Weights of a small GPT-style language model, trained from scratch on English Wikipedia: RMSNorm before each block.
MLP neurons of a small language model. Each row is named by its layer, matrix (down: output weights) and neuron, and shows model dimensions 298-447. Each number is 128 + 32 x the weight over its row's rms, rounded and kept within 0 to 255. Numbers have three digits each. A neuron's up and down rows have the sign that makes its largest values positive.
A block is one neuron, or neurons of one layer that tend to fire together. After each block is what it responds to, as a language model described it from the Wikipedia text at the highest values.

L3.down976:125080167148083093133083130126109097150115099069197100101164132141093185051159146116133134113091159097157145102108185159182180162167144111107155123123147099120138099089135180146139133106108128155191144086164096141071165171063162125123081186080149124122177084128077088104149109137113176117162143157164142128116199124082149112175132135144190085137110120081154194126172112189122113161175111119122126096126108194060138146091144191082104095124129097144100
Description: Word-initial "v" fragment. Mostly a lone "v"/"V" token starting a word split into pieces, e.g. v+aguely, v+inyl, V+uillemin; weaker on other word-start fragments and "of".

L5.down107:095157142149135123139107075199100156116095100097172112055133139128139111107131113126075121153169134155126113182145118139166097074177091115192087096108090153094166125098091134155137164105128141171162144085148141102147104141105115102124130128156132132110102137169112093115129164150117136114087109135104143165104157121111134123172126155089137129142135104183130160079165133063140132119138119078092147120135139082136119122052154169094082135100176087165094
L5.down110:128191173178151157153093105118099153127103127032166157092140155088088084129120115128158121134147124098123194191186090149177164088130130149150148095127132147094130113147191179099122136159164146089117113140176123103087137169094116104091120201143138218118108128027168095101174120173150057089091075114105155090144158120120141088136108117130121127084129162090082139161093081120135094125150132140117062142102095131146138124145162138105096141155144163149105
L5.down220:127153097136127161148098161166079117185123149112144137136115118143157165105093139154124154129194188136165146158149094108067172112105126093165118139100132157156164130154106159136156173198132171193145150084155170113151150135116065117104090130108111203105112135146117161161107094098141156192103078129168105068134108138111141138096125159133168093130123164122133132151143120139102083060119120105135104173170177154127102170098063112131134127138112084126100
L5.down320:154195140114109136146108124154106135129113124113134097136097135123115105103109098159106105133138112145163119206124143131141118088077081123119172123166138117085094117108110145112153115078156090057118145142158142101116114217118197168165126081131145095116111148119178095127179153090108097115132075133141125104118087117068123104134138097134141143136142048163152187097157127115131092106150127108161061106111131145081099089129112120128138136139103116140137
L5.down572:089132061119115142165134111073119135146060153176144140078148127091146223139129086111107198148145151100154161090109108064102135115195132160102080122133173151110066127123106153137133164128042171135123095166093108155090081121099156140138145100170153096114082197195144112160126114104143138140118077115107140167131171095151167155106138140159133149151162137089135115119115173191119135080097206099096133152092103081116119161149143055168145164154125156138123
L5.down699:169172144092085138130045153075151165125131127103171181133160132184099083100131160138169110105130103108096111171083069132099150117142196149155156105086095172155170114179131114124130168140117176141169195101097153129145119138149095144132084068139067201147127107105105121106131099084154122150137127070112090066076109121172133113117207127114116114130180077112139120102138141114119100114141148214187101136214110135157206114107130073119158142112154166123129
L5.down898:123131140113163118149095175062146130159102144124107088115078126113127105165124130158115132161138133066126119170102141098142104134171151148138113085139085160127150117133180130102148127098137120135189111064112115126115118106112103142139173170181091105153125092133138110131155108150101148098131090073105151124125160186094099159149109148110122186144127106112072080157131138138155126101178143076106171196186199166062158125120102127186105109119215166135175
L5.down927:138126162141113128070086178147151167114167151148191109122129114135111104117152120131100152139129172192103087173090098179148103108102161148138111072134164127091171138099141127192105110128101122134111147085163088181099110142088040227134129111169152218127166059168147121084132170147137137155198108160094170097139149057162127173151162121167190160165131077128189169130120117106138133153108132086148103121186138160137175107102092164145081072136127112133087
Description: Connectors inside proper names. Function words (of, and, for) that join parts of multi-word institution names, titles and degrees, as in School of Fine Arts, Ministry of Arts and Culture, Doctor of Philosophy.

L5.down35:105116081157132110119187188135194095158131167137158150137126151121145087081127127186173141133144134105091114071165114064147148101150163143111157153102092099149083098152097147218099114113121152140067111127077139061121111108181127119142146089138099150110101055206166119142131143154168098065144125158134125077133166129156046091230105174123103200091142099133173155100168095100085082116192133095134114098136151153125121171127146146119130108111105137174186
L5.down66:132156102132121129129143144118161114129096124129107183126083145142130109154088099082146121074132076112138106145152161143148146147153162112080169152134131102146107103123096148158060144120101136175121120132071182105091103110130132150127147112083163084105061130156126207147078097125147121104141148143136090210148158169104141138144174108190135152100137156147155196105117139144108090167160083095169170151182171171157126149130147139110104145139122190162151
L5.down260:080145159160137075150164129154155149098100195058158122132100164085068111122133131192146129119082142133096223088131160131107114082134196133133146127118118125143107120144122074140162162191099139121103189113077176142098116136084096133130078063151181237084108137183150155148108141157110094191108206116108140074133142171121158108132135140153137136170108160153136166103114157172112103086182153100124129107136122161087156144194095068126153145129161118147160
L5.down364:145120128151086132165140076116090122084106096132154108111125143143127131105065168150069136046161105116128071099094152082179119126097094130110097116131121123138147098043103079070122127119190177120169080073122189093170092135119118085156139130162131127089176093097122125134127125103105031113116089093086117090076133057159120106082131157155168146120190082164110162115157062114102147088179129179095167139144129162164160154182150138102156072111101153110121
L5.down531:152101129176125123092111116135110135150099158088113095049129061148081150094121104194123109117109070130105111081084099073088151109121128100059145118138160109151091138145084137172105112158147135132123184086120138035140097148111125069160106121133137068125130061131088132155148111105138175098148091087141129168150108108134095130153128124081127130174130070073161140108131095146083133141149149204087125165152145112136110134054123165135129155102131141221176
L5.down768:190171142159072149094139127200080125099160182184136157091140123057105123152147160080103101076112164094109134167143070082178145140154105124130152159160119110113146124099084124116133101172104063120132159131130155168074156138123189111106119109117118058088085083174132145081087114147173146105151104078146043179129117062158128088172139121118097146103138122148078079107098180064141095144107159110153160146087137137160130116145182180157148057136101103150112
L5.down852:120094143129088144117120107155117089153132104118149071111150166100083153113076156109107134101077143137140145119205128139122113114105142145152112096148141147195085092142113069154118153092095124138125146184131144113119143150149139113082122119065144114118139107102124127107105159130147100123094158142097182134103181104076062082171142133142168151204093121107102086121130113126152120139125100106082162122193066114116120135172196156163096117112161137150119
L5.down900:098144106126060144108148101124130138185161138099091134131103081190109112070056096237089099132117146087153089131101093155099109128104139162166112110080141105170144208155067150141083128144141161138115099134175122096070103174128179106119169093126109168114135158101131189160195066168172145138126117166113180121124147094125124117141135135130088131147141083137129140192145084084138092086170161176060146128134064133119139143158146139053156162171143129159114
Description: Additive connective "as well". Mostly fires on "well" in "as well as" joining a second item, plus weaker cases on "also", "later", "and for", and table cells.

L3.down525:127124187161173163088120119187100160112123137065143126167073102125132136111052128135081091097141111116114152155163121113154096130089091090103176124067108145115138113087129140111151083105166171145178142136083127082100109138123176206199131134166160255149083100174137130083179145099055122095148133071088116120167123194103142110124120119163109059134157096101181098097142127081170118133117112106168087129153170191076105154126127121126070079119111115164064
Description: Topic-introducing prepositions. Prepositions linking a noun or verb to its subject area or object, as in specializes in, focused on, Ministry of, tool for.